Part of a small language model's weights: rotary positions.
MLP neurons of a small language model. Each row is named by its layer, matrix (gate and up: input weights) and neuron, and shows model dimensions 16-111. Each number is 500 + 40 x the weight over its row's rms, rounded and kept within 0 to 999. Numbers have three digits each. A neuron's up and down rows have the sign that makes its largest values positive.
A block is one neuron, or neurons of one layer that tend to fire together. Before each block is what it responds to, as a language model described it from the Wikipedia text at the highest values.

Description: Year digits mid-number
L6.gate32:444504552494489449443514475496519464432482489497451507557443485452517526488480489498489506471450476472442491446500546556500581475510539515480429491418488496575473525436481489486453521512470464483520573445455514501518513446552490509558497515516505524508499458455465518556532454513542535506
L6.up32:472402449429587574528495611535545505480438456465488513491525487482483417581521484564549451517508556506530498470452507463472497498444524565440524618480443494423401491478501492471415551535495458505464455482482484522437550539433509468449459492478452499471508470479480542501566483548526500481
L6.gate64:501465476441596509448496518431496479496500555534474521404510483505509472484465480503526457431499575460524543516483526583490514545507497483471447496475499475529466480488459519468561539498510470527457464461421492496545494578513482444494545554469498449480479432515468514577553486483409483523
L6.up64:534507461503600444516418470442494519466490527586465492481458476495481594483517515519580520465441457497513491568481477503492524571486494496514507553548483466461473491471517505504431523509419505452517545458479496502535513474465495498550508588550486504500510520519461570472472527513484486522
L6.gate80:460468421462519472457485497439530545441539563515505497484541443534481517553523499513469489478506650514493430415549500532448532545574545507518484447497506403453470477486477526527498472489428485447517583462566494498514490413545501486554505423530475477530447495505595512537468474515468513429
L6.up80:432455518524497442496548503505536521500583527552466439448543621507516458573526485543464510477539455462532492529546546516453517509593524474592530449514470421502493572582461580516521492541464534498603567527532480541510491433536436476517523535520503505509492476499491459478460521529465576443
L6.gate95:442443559480531456443493508443513487505506444479429528515524575512432464508531477495565537536507532480542513491542451504538527476505529536504603452531434485522432493508480530502530511470515468510496482481480524539587453533394484510502507496526473530442464466466554457521499511479479492429
L6.up95:345502543483495482469493496542479479514477539582464445429415493485478532577493509487592478529526456497562504523492517500463537540533511458549557481519461458457416466527497491426506498459498441520564515523428499568470527504483563510511508525527433478479513519612396486474551502525411534489
L6.gate98:466480530423477505493546586433525449516489521468542497563482551568485518518519496491527569486477442523580549547529520555586491530506479488545493511461489442538455483463509521462413502495517494498532493501501476525509437494505530432486527508480471635475475511460482501503418487483487457452
L6.up98:525447506538507510543489515455429464516420531508525500562512515595464506503521500561451506519487486459493472483501549508497489511459459531530482503499533526499432527506490567514537449483537497448466515536491468526575498468402553514498496466505592525504490506421476443440421489529519461506
L6.gate129:451518464485504485522535449456493473583553544471492557463507508484466489552518506497495589477487506452470541466505504471575548532513508484504517551433452502507540530501508545500441498495465495532539453585528500560507445497490528499572498480513536442500470544497478523556522493446557534459
L6.up129:502440467488498530477568461499512481558517484512492489462540552573497533501516580508503570378508460470486478544474519545486530483432457507538456536414463435553496551548478465539467450592524443442515460554490474464555475568565504443486558524471545477461496506537415568539474464425539452454
L6.gate150:444509612525510514522486574495439472461447508498495476532519520500466480449523439477502530523412535516465525471433504538525428477473548458488577588478407495510420517523527493543494542574513514462490467509497510541571519499511510496493490485501452508583497507513511497515465473508516479455
L6.up150:455458533535499504533514513448533506560492498454481440484413430519459487434510602476409492557517508476510509499474537469481472476470485518512526579432544409552510481503500506521450509491467462464510520531518485495490516503544517452518514505452609491504500572484506458448486486468489522448
L6.gate240:477509432458513474508507464488469503472486439377567477469579498464476476531465514509515466515477552481475563465471445497501520447557532507472496577528519542486525571532484540460531633461509485549548585480407521523561532440549555519472513495575540541534523514492456426479514446542480507456
L6.up240:541484505428468518548483471558547479564514525430532501524468414530502513509522504530511470542525457456519553570433541526533462477453484531501493540457483473497526417545488500475508474568533468475452505470382527430495461510474533485465506518500490437437519505546494542513536524486482453490
L6.gate277:465559494486443510549549471547469442449481501431536492513513479516400441456530482458487507517419518519532535546524514480416503477518534487500480473487434433496436506459520503510449480538509489495531429450531472459490518534492563515471512541490510492513498528542470508494499531498502508620
L6.up277:510505499560489487567465521489529428488515549511485489424508540465472541517533534411479561544443428473499478507496459515477561528386510537471492535537599428427460500516495501521515457492507485513462511514511500518492494499537533530525514498517466431462452503500567455490532491548488445464
L6.gate293:434546465472583502413436575518500489547491527527501404496467426517509428505520429456476517460481506495531524519435523543501449604554480565443487496502442506559441490505497493501517547494409495509568559483457495529466528514483472529495525566504472474476466505510481542487540471509469532528
L6.up293:558582495516538510451432554533487640529429488479527494415477434507512503517495524470508506550465531460434460558567480489449530474452548574515501532577506484465460504477535514501533515469530488517519479513464474519523486507494497513505496477517473494446490539457503472519470506518493571466
L6.gate371:442523562545541483433456533580481466449497525479481472545496472426540490550483471535485542491506545538488488531466551497531486533470501530471489532561511543558576520470472472501518518559502491474470463523552518420475554568497558587508498553519553515526492467451534522563550416469485448543
L6.up371:537538492486572577507509410464482462563497461471529469456601472510525509520480494470480440504485395490508512428485493509489488523517554577488545502559530489485489493556484447491588527511521522469489555418497543537569523490576482506555531562556464512449526483528476460499542547533462535493
L6.gate381:521456493455493480487442465539502458509491542539550453541499469514447450514515494567595499469485510460458566487488520537412481450537489509521576518555469480515499560453481423510525554563506471458586514473509512525578563512521511436524484490515500556521477477477474529478516445474506506537
L6.up381:499504560467473427490479518493417466513500491581576500499477507475527437551510531533503490498476505495513472572630489556513500456565464480532554460535477519478485532496493502534516523516477538485594477511459509547455490473461569464392508459469480458477498508507486553432474471520455471474
L6.gate416:475494471493531509449557480471519478513468546473497550480518483453484490475525495490476518521449508548528528515509587432449540607491529499481447486484431490562517474555457481442519477530501533499546510508531496507564534526497472516495541536578571537593509520447501475532529479497407546532
L6.up416:524510520465499510464466589530494623522439485446464525534464510488539409486536515494513507466528522534568511523475509498500488491539491544530617504479468475539452468487547508508464425506561472481574534450532470493479598455561529490463551412572506462478460475531440503504582442439488521538
L6.gate451:479517536472537483485496516495458509396475479502523491551518511509493511525436488447445471462531498488471455522483457514452581509459528417443562549453423494523439550465537594518489544582471456421513465477559485533510507491537520451534457511505480475489461423560488513560500465494496450475
L6.up451:572540566471486474523553554601497517480479543469444436621519439472541525509482484487497505588485506485488510470490506476496543568432529468487484518529576454475554554498489506517460548506459501499458551496514483449598472529482514576430498431481505494495542499430459534480442462486572551457
L6.gate500:457527481477492447539487433501563505530483547494502557575558459470462487472543521522507517561478463487527544467485509458525458517538491575488490527522478523575397488431450426495501505472496490514522508466509523505484534491588467549530483485496502500492482487511466539522492523540385528517
L6.up500:522480554526547489577506492583492438548513484563512531521419504485530488458510448469470471548499528540385511496480503485493572446537520511474565495460517542460514511506538479507489578495428530430515457451492495397528483519464528500459501498531537517528504481482454485499475470469442496448
L6.gate687:479493519437483419494500439537401478523515522513505545472488451480467473496538550516502531520501485502488560519472500493485591469558501579410458449476509507577447456483501520491581526485495416464514470514503522432483479583549538515553544515453527545490441534459485532484536506493469549523
L6.up687:496503525547524449569545435537455467518443426522450503513437524467462548565471592502563497450530474558396495527512552484432567497576455538523532512571495450427504506574501468497516529546427509454487505445432482541489527443462541510498472489460449459472499452506455578514457504475559423545

Description: Unit-conversion numbers
L6.gate17:482512511499444599489461564416527506538514534452520490424560477518470447526571382504546519485411455508407491405441584549457589567501476514449510552490530492492477523488460525479457517427476515536467613459510521451593458465508485536528448492511483545470452530527447524465465401530485501482
L6.up17:477582452538458454444425538543467550478431561521468465507507495457424529478475540531494477526479519503447506547426519499517504532523520525433436492513451591484479448565504532482516487511575508548580452495496471509536519568512429554489488488393459478470510468504482535483511510498507466537
L6.gate48:505480561524500556481468541455540499483486491492455476431557514521433511506499525498448509519449483457435469480458512490529463458490536554536531597483521494529557489553507489488583531473496495586503563426525498479454423534457492494484510456429538514473499505418517507486431496461557435483
L6.up48:570462517439434509556489457469509524514474511474499494503483561519526460519435480456506630484518474486472487480506527421467467423525533553500474490558524599472417532475484479530516474479519524525487483532491495422496479488508476483540514487440514558535497541523522467463478467464479503413
L6.gate142:481539522508453557502502575450470506517579514519521510526538464528507522554531441498543470485493431433536548564522543482473453518570490548480579550505505537514470510563499501430488504454407480534497521590485465503578492444531488503613504560534468507504505554474501506513470483488477505507
L6.up142:500490486557438508501518564494463502427497449527496465526503519480471537493454485428524583475409442556460520468537475509473510545476509500525541463454501459568512470405466493526469429465542447534524433489458501541558467539603512507570534480494544529460489496465533496577539507426447433541
L6.gate197:505505446575486544451545515458524478545421545507515531541596475507479535531497523546550592559494531415532523461432538588496495469509496506509520587461470426505491494500511541503525530509529505439500508481539496449524532538491497499517464484505507467482444487479509539540586486463454452484
L6.up197:473513511519525427432532553498503503476496458568426534433473423494479504576549544543481505446547485395527542535462534485608524553498499555425551503443473555510497564515542516558489490460464499580468450528508495536542470525485482498480501546491540431522509502505541524515509511490597444493
L6.gate247:501512527522504477590505517479516518532486494454510453546590576517476453529570427510545483433435476421421510538450480526522499535485506564474524556445453603502526529529512525508536543471499514467454508424481471537581476429492469476480505584496531485469390525495560474488511493468509449455
L6.up247:500528488450432446473526555492464491520369539530523520481472514511519488544443549550535506498490565479503453557467498519537427521488523515498527460552551481410417526603497499466489453520529500510537503511458497540489476537460545482406507406451454464491487490432555480557475479510480462522
L6.gate279:463526523514449462506469560447496512461479525456468463443537435440467455488489507455473467474425464390446416533442526517481454507472483498509393543527505468463476506431483477483543531444430571487479418534504503541452537552517444517526483513520569477418454551472554478512505462514531490433
L6.up279:544514499482508475430528537510455443473434552497510460491474486392492483432464495456521484509440452518506478477422569421485488536539506517466460606476516459524493514462523548513471494427440473485482431479512526509521511457467409504544523527450529477514505515529565428502456513487517567479
L6.gate295:463493504485526480445423549619504487474462518490555486463497488428468530506523484557516608552451586484473439494512452509481499558422539512483509501509524528506521471456523497463513445447622459520490458505421521428537470520495568545484509555462500472464441525484545556514564450556470515521
L6.up295:509486446469473584515522516521517514467547519460513455462550521573481550396500547495456486435529509530487436492499501506459519578480517530512454454510527528498524510522505555524552460438608484524477420555603504452567488583541491444477527519442492541457536515450447525514507537484532538475
L6.gate412:484462522530504504494502548493488555511445546418630354514594521509443455467533500469491538518494572546446542516477492516409451506464528508469512491605445510471460440483543490448489445444524545522483537482481500493565497376517539426472504572450439507524476535543542458532499427512545517476
L6.up412:462509466519488450499542476458468475504411506454479525527514464491432546500509472492453507518445521495487531494504524561495507455463525556469465446542511510497402404550508544512523472454419458507474469438512476474519471469531449515411550428533458459449450527517580572522549530438546480531
L6.gate418:547528506473494518482457505474508484475440559439514524473602530477506463525504522469462493552465510438454468482522456568492476520445533577540459510531521490415514457550468534501544517523508555493463618487510465471452538503497471510465510479526494517481452494560477543428521480610547493460
L6.up418:509565461500529470523513546527523505454413491520511489555471494536489550425483479519502561524403504553448465363488458529477494525537530486492553460476538508544577487575521567502500486497579531589484473561451485460467515528442474568523507512460507475527482512452571444492428519443472539461
L6.gate422:475512537518509547398487521472516520466472539494476516514503427478514462491592500415471615522463537552408501487440536505554516600507512481484529483495490524442564474498512539481415516531544503520470531584484466466511445454450439536521527506518520451505497580531517556510515447455533521398
L6.up422:530486466525483560445489501515536500501502488472537428548495517487548454497501466504442602475458504480502558446474570515535541550525479533559526474507559520478459489511499509466460452509458549549531535490484494491538458525417474519510518526472589460554503551505502550506509474497460502468
L6.gate423:472509492441453489505530554477482543461462533488450579506478477451507449465471518470474498432524519431459512509447527525520449527470460454459482506526474564460547483480485513521522542488520487524397551436447475501448518487501483554541513490453540507471479535442557503510451438482461432480
L6.up423:539501510526380469539521549497460525524494455526458508517502472521437462501472536416526499453535605492489479444523457470488496529471507550446492469573441506545527399519503486466507488479519482416509470450474523467520507513535468506522541471440585435506499482511482511514579489608469463509
L6.gate527:473483526469475458442508469528480550514532522463505527442479528483525443501479456568480560512470455541454542464427510533486572439461531535500536460501525532588488468471513492493578495440507543581506562495460501480515529437507489492518500468524469516579441538478567489540427427606465506451
L6.up527:466541546456503523464485456544427531414510492579469522477473507524482503457429422527536539503478460531427543417533495530513555481547484516493513482501540539484510443476492509514451453470501504494517427564436506470481441497531549552491489480502497491513494505467477569554480497524506486531
L6.gate541:444519536505498523482465546502487506530515512541491494490481449462486461476538479504576514520433546619522492520437487497569494512507471483489532452418500496499516536481526432512473541484547496538566573533530493475417504512575514529479476538460460474442499507455518527500490448525468567459
L6.up541:440513538571485445498485537556549548524555508484385482494521462450501439458504489548487516521482485530504421550496507426459509496454577493518450458479521460500585471484508533487508506469553491474553519522507484451438468549571548545555502531461467505425467516405510542488537488503498512517
L6.gate559:509511554542502513480555532533519519585525547490370534517498535475534484531499481524539500521502477475562508469502477450502454538440486550511446422478507517447414454499530440529538514555533588482556563512539486530481420561511451497502580555471469471482492493435474542536470545456438474476
L6.up559:511514491514472439445538511503572445512463478474522550472476519501542527464486585510517479461547548501514485512442509559466494546540496512513540509404496487468547550469518487534576473505421448484539488506512546480523522497501452472458469530480577443455529433523497511513547394477457544480
L6.gate604:533447493550442486488430515465518552492438522491501523471437463522461492505514533407490598490437446520481469520421520513625480556442551466506479514546545455449559507487516457504494510430590513566476517536462523441483447453455440528471467457489508559491446490479483521458519520517521514519
L6.up604:423541463508594471518560533457507489518493546422634465521565457524438576460512495523509457538506506480489508568480535483487465386460445489537595496453424499476475536504480603523476507449497491435445517454499492536531601564503592486519508503470558495508494524508508482538572497487507499482
L6.gate698:495547506481442548533543551472510556498420521459521507569516485527471557505497521500499490558462522468552526454497469458388503431444473505515458578500469554527444482455515539475455496458403495546442558445475472567510482509546525543473450373504481554455509530441540524476465527531460415502
L6.up698:553519507518565561532541469508548519510481498531545465486530543518472461572494518526488498476493510515507518523461530511515447467519555525505511490463427525496450451443464445505566506490398475386474497503566475565538473461529433496473519478528476467514514544467532513592539490496496493545

Description: Table header separators
L7.gate80:498557515418453461459465523546455566487542494492487541521521493462488554488460479440452507477430529455487526383500445502540561460558452483496519504561470592572543491458519495523521507487513538425486546515543526516487538521576446566498471496453488540554473518517490479442485441436541489499
L7.up80:546542502442531496513550411511507508577446474472495430475565442452494525444531475508577451407487483503457622505500550455425572501507479527420469433518529528540554495576509542465448533479524467415444464505495493502538417427539477496462533501458480506491474502486490531537562537510497547459

Description: Unit-conversion number starts
L5.gate244:443519539529376454489437481503511452502477569522513484505509510527414390449458477553509578520438549490444480453517476540509557552492441532495493552493561527495530462461516496532499542509439456529498530527533501482532458447463557528522481384441462501442489511552541590469550485495471488424
L5.up244:470508537441493435493512485503521572490419516499522495567569519516494440500510550534499542447468516468501521568502496476497407502450487522477516501410508501474554455481504460515429475539482542467414512555485432453573504461441485505515502504499550477541530519505537535531480488536437455533
L5.gate306:467611536501462448530437579478488498417437504492473501484497553516466415511542532528559557469473554421458528455505527544554432527442516562501557471503492441444470527530495495520481557520538481521480498513488514507415484541509530533491530534517558499474511531428518525542575484522507464466
L5.up306:513472526479450522534438489470475564534445528489482496524543434525543578463519429519470487512557521471549452505547485455476491445517465530414500505461484543529524499575485502531514420480432521518496519478399494474481450504499481475502476464472475447488469448456512537478555420503478435492
L5.gate470:450479525553460508559449517465511443518463440524490523514537475493463488489494597489511488514522541448452537485428504527517477475492489461455525521493561535480585561486527510548499560487527465470477592536521494529531480472508486537542487532402497479481504528539493550397412512468545510435
L5.up470:510453465473441471502523524482513498493466454469473549502571498489450458493419491492493634526452547508430551524487461449525460503459475478519584445441528430533460467494514518495525498478506497493553487508495497536576570513436501510522452482474586510501466511447507478469513508490498522506
L5.gate514:425555490510397416515477437423518459539484513533516533488481470469487512498531503500431538527426522459492501520460465530427476507547500487437514492494522480553507467510528464495533490457463537565539548472508472597588478522464503485459551469480464492502420531451488506502436477483476416475
L5.up514:559523480494473571526516476475497543526523568524492531532557433494488537472530547484465516500465467554500445385510566464519511528474525466513461491509582557466548475499523504543481480485529482508484491545454508476514499542564511553525483558569478429485504586497492501539539521480467498522

Description: Year final digit
L5.gate71:461509574474493507513487453589544462510548531526541499466412502391523478532479562508554554538577503543476510451497479451505482462528545432511508507544455545531481600520499454536507481524562558532569531530527478565501572553527550436534511460508470535542513523486503477490481498495462530549
L5.up71:506520511506464509472511473559460478473472491441496536542426549447490502483531400450492526530511545572496549459456465521502554441510443451552556499494508480547537512465490422513521443457490407461566441496469452575495480406512494530500494486499424499469421530509412466463500563495418524503
L5.gate89:510531525460487550493550528512605431505542566529521414565477534483477499448532460528466431532532538534516559447458493542473532501473465471441512581507533497488464480416532483523475473496541517510467495475478497456469511458566473485516496508503428495482443465498428511401473505552431512481
L5.up89:560488522460569554473530503491525551474443535529570475465480488434550538464585485440523449493587470506528557498472576488467477485526522546512532496524453471459594545472488445492507498504498532493532452578434467547489488467513489517543552550518474548425535563477485427463467496483450520549
L5.gate269:524504591496512501422506541558509521509454491490540420610443461412573553480516492515466566516512489500479510473498530427476531440536512547452477492479469516554452497489506468497529516492471530467537499530553536554577544481442480521581462449492527524551521527517500497556424546489481515456
L5.up269:478494488546543485409525553505480502492558452484511498507478500429539562489474446437460482477490477530420524480514562477492508574471540458466505554441531464628488536485481481506508540470511520520491520468528521426485532524529503503533476530456520568504465520487547494517428487460460556459
L5.gate439:537497513464472455446549454484499458549550522520536459487547455451468455494520457514401559473513503534521516477545490528489532445529542366531469482413474515511461549466511517502508452448497521509621552478554505557523531474513508485553540478520528578573468495484519509461415532419486518528
L5.up439:561471480489490442435512511564524478495486477499546484539485451542503459403478478539498533512550566518501489505463548473500483486467525518487473501401427474480570491547498505446562539542566452485497522463530520501508502511596419494495545512472524517571579544418463489563406481498483479490

Description: Year middle digits
L7.gate653:466536483557536478480425455479534487479516522511596602453527527489504521512461553557524522480485566469456569482495458482468541461483508508541483504452484536545489491540491506493492546593494518520516482440510480492526519501560522495517476481494432541496517509522466537509533542427499439499
L7.up653:558565537470476486480539477481496437521548527467503457506532507524560495563547522550521526468471575451562591506523497476498473521488499459484487462532426467540445540454472475461493546486500496500447489561449469608457543490525449494439493513446480531547440520471481496517469434538461540489

Description: Year final digits
L6.gate120:492566488522478437452521425455445459463515543440485543493459488435506551414488476473557520499492513530477525542521554495546502527440492498522586494477521526537488541516497401520528510476489535516544447492455516512448489493548459525525479454517509549584474577561474500513497521467496510565
L6.up120:451509554580459464497466467473408502560508465472456550516456481537503503509423485498476568513487443521532491406494527445513524502527506465506503502489535536554397525456488458519492498410477566524499485531497548523437484456531461569532504462528478522531452534525436428511481526539502512476
L6.gate193:511483487555570522406508548499501510447476527472547535513494521524481504526500474519512535493492523527570599493491443610455416462552561600514524514467515456551475550457506433456487510474548563592499460466443506531487462509520505500525489499468507502469480507431480492458459553484456533493
L6.up193:492504474600531526476463507473470550482532499559487524456531428536516492515443483489487529580508501457531519454547527538482505493507518546508562523522508414501487466506470517518519515458576519489414566504523507446465419494551457512480458417490578494557522495484550520424509536494522564498
L6.gate198:495530446504505415545465515460521483548532476469469518595505485489454470539523453474431442514397589527448504526467503488438465419474495464447459504531499483594486464465499542518474440544461487486443444521473506509461503452474505534485500525521570528459447541519526536507552392390521512451
L6.up198:451499472460469479509520432526520547497539499510530562521507471406539463489499440534456475483519519472507501542527466496514538465460552489499438480500479526491514466489502563532510478436541534477467499495480495487483496431371449528479534545541536493506485516523470483576572492472488513449
L6.gate203:439534541459485431466471491457522459520543492473453512461510483542473494434474428494513515532507464474411450466440462555514525505462503532502502552444380512548428486552488514503561527492385499468512504509518521542528488519562514538494480538520448530458422502532473576501507541554509500469
L6.up203:509511590516528480424501488485555503433497555412474556527496464550464428469476518493534560563474482502489406449546420520464559451541521444479470499438469470520453477530485422527476463519450479511457479550508545574540494500505483529536503451540492430515490549466489500503511509549583475464
L6.gate330:466515515496500471522440454431505482476495523465562510544543476492471555470522499463465476540500513536455510482469499488544468479482404485500458539483483455491446488593522561508392456549506482484499444494497514511537440506537577506526509531550510534506464450520518498512467482587508483549
L6.up330:519561548481493529468514536457488482491566456555495477504514537529488502474529409550428510468519483494481466451463465566527487541554456463454499518376515484473521583527510451519494468500479528608446430558451490584549494497523501489575535463527443488586510520580469458489506493496499524535
L6.gate341:498498518443528495482479415468492519438526487430520466481505512527504492504514450489428478466502563498474482491515469483482491480526426441537620574453416504564453512480519563482472536518529477506552550494482538495461543512547526424523494479469457521552499482509493483413466517505514481541
L6.up341:492498497535551429464507518508478499490466506518539472546510480510481492491507441545465447553523555433503574480496502456434519489483542565494596485449436451509521492479507501426442534494478510433483480565450516495466492527481556500502450561457439459502585480508480523440542489471547496501
L6.gate358:502483483512551466455485485518538488551521581499453528583485513425451480464563435515475527548459513491562538507535523480510511497515397478479430505539518471559490415505513519504539489502537510606465440472605475536473513513512538495565491481457451497448468470440525584496517564513577517546
L6.up358:599466493540543512578519525535553575473482486482539587493516513504473540508520533490516515509556538508539483499483471460458497434485503440478506465546475469518516488573486516523424493524492494485541412546511520513454457491539491476522464583453549549540569447500490520465479474544584496523
L6.gate459:401471501554478436461481479514465428501514506478533501477461572487428509468539509568561451510477428474494599528489452528443509486525552488513468555518490478514484440532549491533444465529471523500558458532552531497411523505521620444499485464507543501531454513532567574487514547434451483473
L6.up459:529503464494482521560491573501451505502459569481545559553514509551493547494515491493559543431458544534560533515466433525458446469565467485529480355527493435573485437482518508543421491569498474486527406515482497509520552533441495468492498450547582492466485478499541502499550408514515556546
L6.gate488:499549502467505491460420475508506514496490507494461464464566498558481461545511512480448555467542546460484507463477509536462481553508468475500457501455398519533423479472505494528441484519485558519461406454490450484462511531480509490509512545540496505514472528533435584462465390556497473501
L6.up488:533519503522468486519437526557527554479473518516527530543540495535405523453514522507455547445530566510495549508500504556527423534518450492581493530471424501543483551548494565462530497547485506432414526488546492477482476481516413463501463483513485483489497530522457531421488404610546444494
L6.gate506:537508552469467478484500472516555488488587494505566519499522515465437498516531495434447510434468471519422523491498449522523514511549442493497558518502482499486463502461491502435526593558511592493481468502471511560536518459520395404605520538452431558568486589549448513494450488631521483501
L6.up506:529479466497490506530503492551526503454518485482487480432576472570485401478486462533502551464560480536511524447565458512444531531459490558515499463505467421498487524486483578462533491504557549448490492548455541492447541451481485454491501516551506434535560575538502570475498527523507499485
L6.gate520:486527491507464448517511524500525552512550638480464465544438437536506497487516480478541528468501592511479570477547482480476507482534518529557526482499424550537412505500478512469520446482538488521575426460483477549456586444487596503504489483453501384515453503487523536509530554403526495510
L6.up520:519519507539565481525469547527546583482554574507503494512488471540521447498482563533512487473603552497443517576543497456429447483477473456450513437495450486504502519529511485463529465473504467441470439528446520547455490525456504513492511528424582412511611420492493542476487497538511425521
L6.gate563:508491505506538457549521546496564527517548531476546508543514556523553431500572405551541527525469490557482532511465523481489458513498445408495461524478480533562527546514457481430490426546517536562437486529525503502563481506522543445529506479484459507525484503409539401531477488424486450585
L6.up563:533545555498457490564523473501495419561535485501500520534446537510442492496494448495497534477484443505465505487521507480405508570538509507429516498438493495537528550503549582539547508487554524445503432559529486528491549541455473487532526461564559527488485511422501529522457480511478571557
L6.gate582:476492523474482474487538483480463478488558526471499477484508495506562543541503478541520462543448510550482487564476512427488474415507500411497442511446566519527482490472477505511519467513531545515607526474503495558522540521513497501532500504513442462503482475503545476542463498504504555532
L6.up582:491499502501554414506597528534428510486549556415455519538508484448531434470471537497520494513496527536470500549545564515458567424490557506531476438496493516527546430486535517474537443433542366538505511417460465496508523459560533457486531498502486506417444480550492447595604493500475459495
L6.gate613:527545519494471501460574473482419538505498474499502521479482531538478506512491524485442452491517563534516496472467513436494419523494511510430534457423491530517511501401492462488516483543526542517560493523585515540487456494496529510473531467466455471509455549473587514533501431508447474602
L6.up613:534510379546532520467538447516480465454572439452539452480482490472551528461458456549547479539519499547489533502583547480413437443488463494525486483476471487512519511470435413526537454465489491524524515437486452561507545458510520494465523422531496543452465481495485454516473534420426546578
L6.gate616:447531546558509510552435475415485502458501491467523531513409462482481596445473459441414539537511492528513495436499478493520441523537420481478556483422429464507444465461543431495469468472479571496562511534492528509466474499584478578526468454449563557520476521538508493498512464475563554505
L6.up616:506428458547522440533506478449480527473498551436537528590519552522534560544459516516518540531497499525532529547555492620500503491467501485530494435450498447538540448426482506492455537438507494513485475497488503485539507497502510477493467564509534519519463536502489482521464491496507487457
L6.gate621:533518509524530448424564507425457461452531527403567460545568523499510575543527514472452474555495484443466532396527522508515400459489526505568582466498478471471438467432541456472523493496528542479479574544477490436499481483483474482484482535538465526542423456466555511509478436556498493494
L6.up621:475506518546547425518561440511510523505602504425511480516534494461519566476470514568450442550528504513519506430541469483518493445483501467571552556491527515522534454444505453463524446485528463518448502495502554510498494495521448489514485534495521503603508580503502501488506477529513478517

Description: Numeric separators in statistics
L7.gate317:472521494449555568507472480540516505507478467486487573440546537489480483531505446443577559434383520454473506528484489502456507542458481490483487538468576480514551465472534563525444485460471535529514568520542491504538521431414517549484518497408521503432505573525483484447531503465483526461
L7.up317:517469485537442402523517509484543533479491542455494459528555537531478479446522470464515518576482496492397463449497535468504516569436471425547579553487492510488496505561509496486508451446529453491551565479496460491528416537546470531515490501496500503526493501452536584543495482503546415480

Description: Year decade digit
L5.gate107:550535460498463488513455529456534436484417534493537532563429474464391467554572525519532446496478528523460547505461507530503480512436525474517463429539488437563475456456503485525494502529460481552489497479461520467472495423521504508497540493524489521528487501536510533514467532409487498630
L5.up107:504478486505555552512522512465434447526443488477557447546440443535482539567511548484487499481454477498510482514488555460602483483525579422474509468520507547459515512486528525507446431526518451471481456572550468567464499544506440477499573512472468589526523520482544502496363484558478559470
L5.gate260:531612503508494469487487518537495488469533530403514486458531494487478555524525491484502529454543484491466455535497540472477484444532531547492482415471453465493503452413510485443498490492459524425529475530494519520471479520561475424556494458486439459512429507526476571522553460484435517504
L5.up260:531491474506472426472516493477435513513536451458540492431472526514482540438462493507556514467454548481512534550493467483492537513448396399452525456627560538523522533511463490494509560565464452558516456479448524539522536538488555520474458446545459460460508484409487432505478485473528458457
L5.gate298:539581552518490536519545457424485479495527522467474491584488557531506536552563567436470519488497514498501520477557502508513484454510565491510391549518524478510518451485510484531438530559451540500494465513467481520546506398455467469520486465529471553482466496552459509504507513514448488475
L5.up298:468491424515482519511442447527519476467486531520462533442495399501496494572445537530508397517563613481572472499488527508514450536511525439535517487503413443516483520534481468521460503535507450534564467540488503476463570571537510553414498547477479481580548429565563520505532467506452562523
L5.gate376:469571553401501445385539487452487511531482533544485510452497495474451477569501462460468500521542463524585485502414493391509569544495445515463510468517468496470446490443513506498497445484498499529577456492474505524480493517498512507543519447456467530487487497466452602496493516431504491532
L5.up376:559502475539528436510533450579470587532495533542507498582482521497467439491461559486548512535502558532461457582526499595529491452459524413605456457482495415478485433493477536478463528515495521445533474536522488558481498533468510552566551513594508510427491477565551456486543526490506577428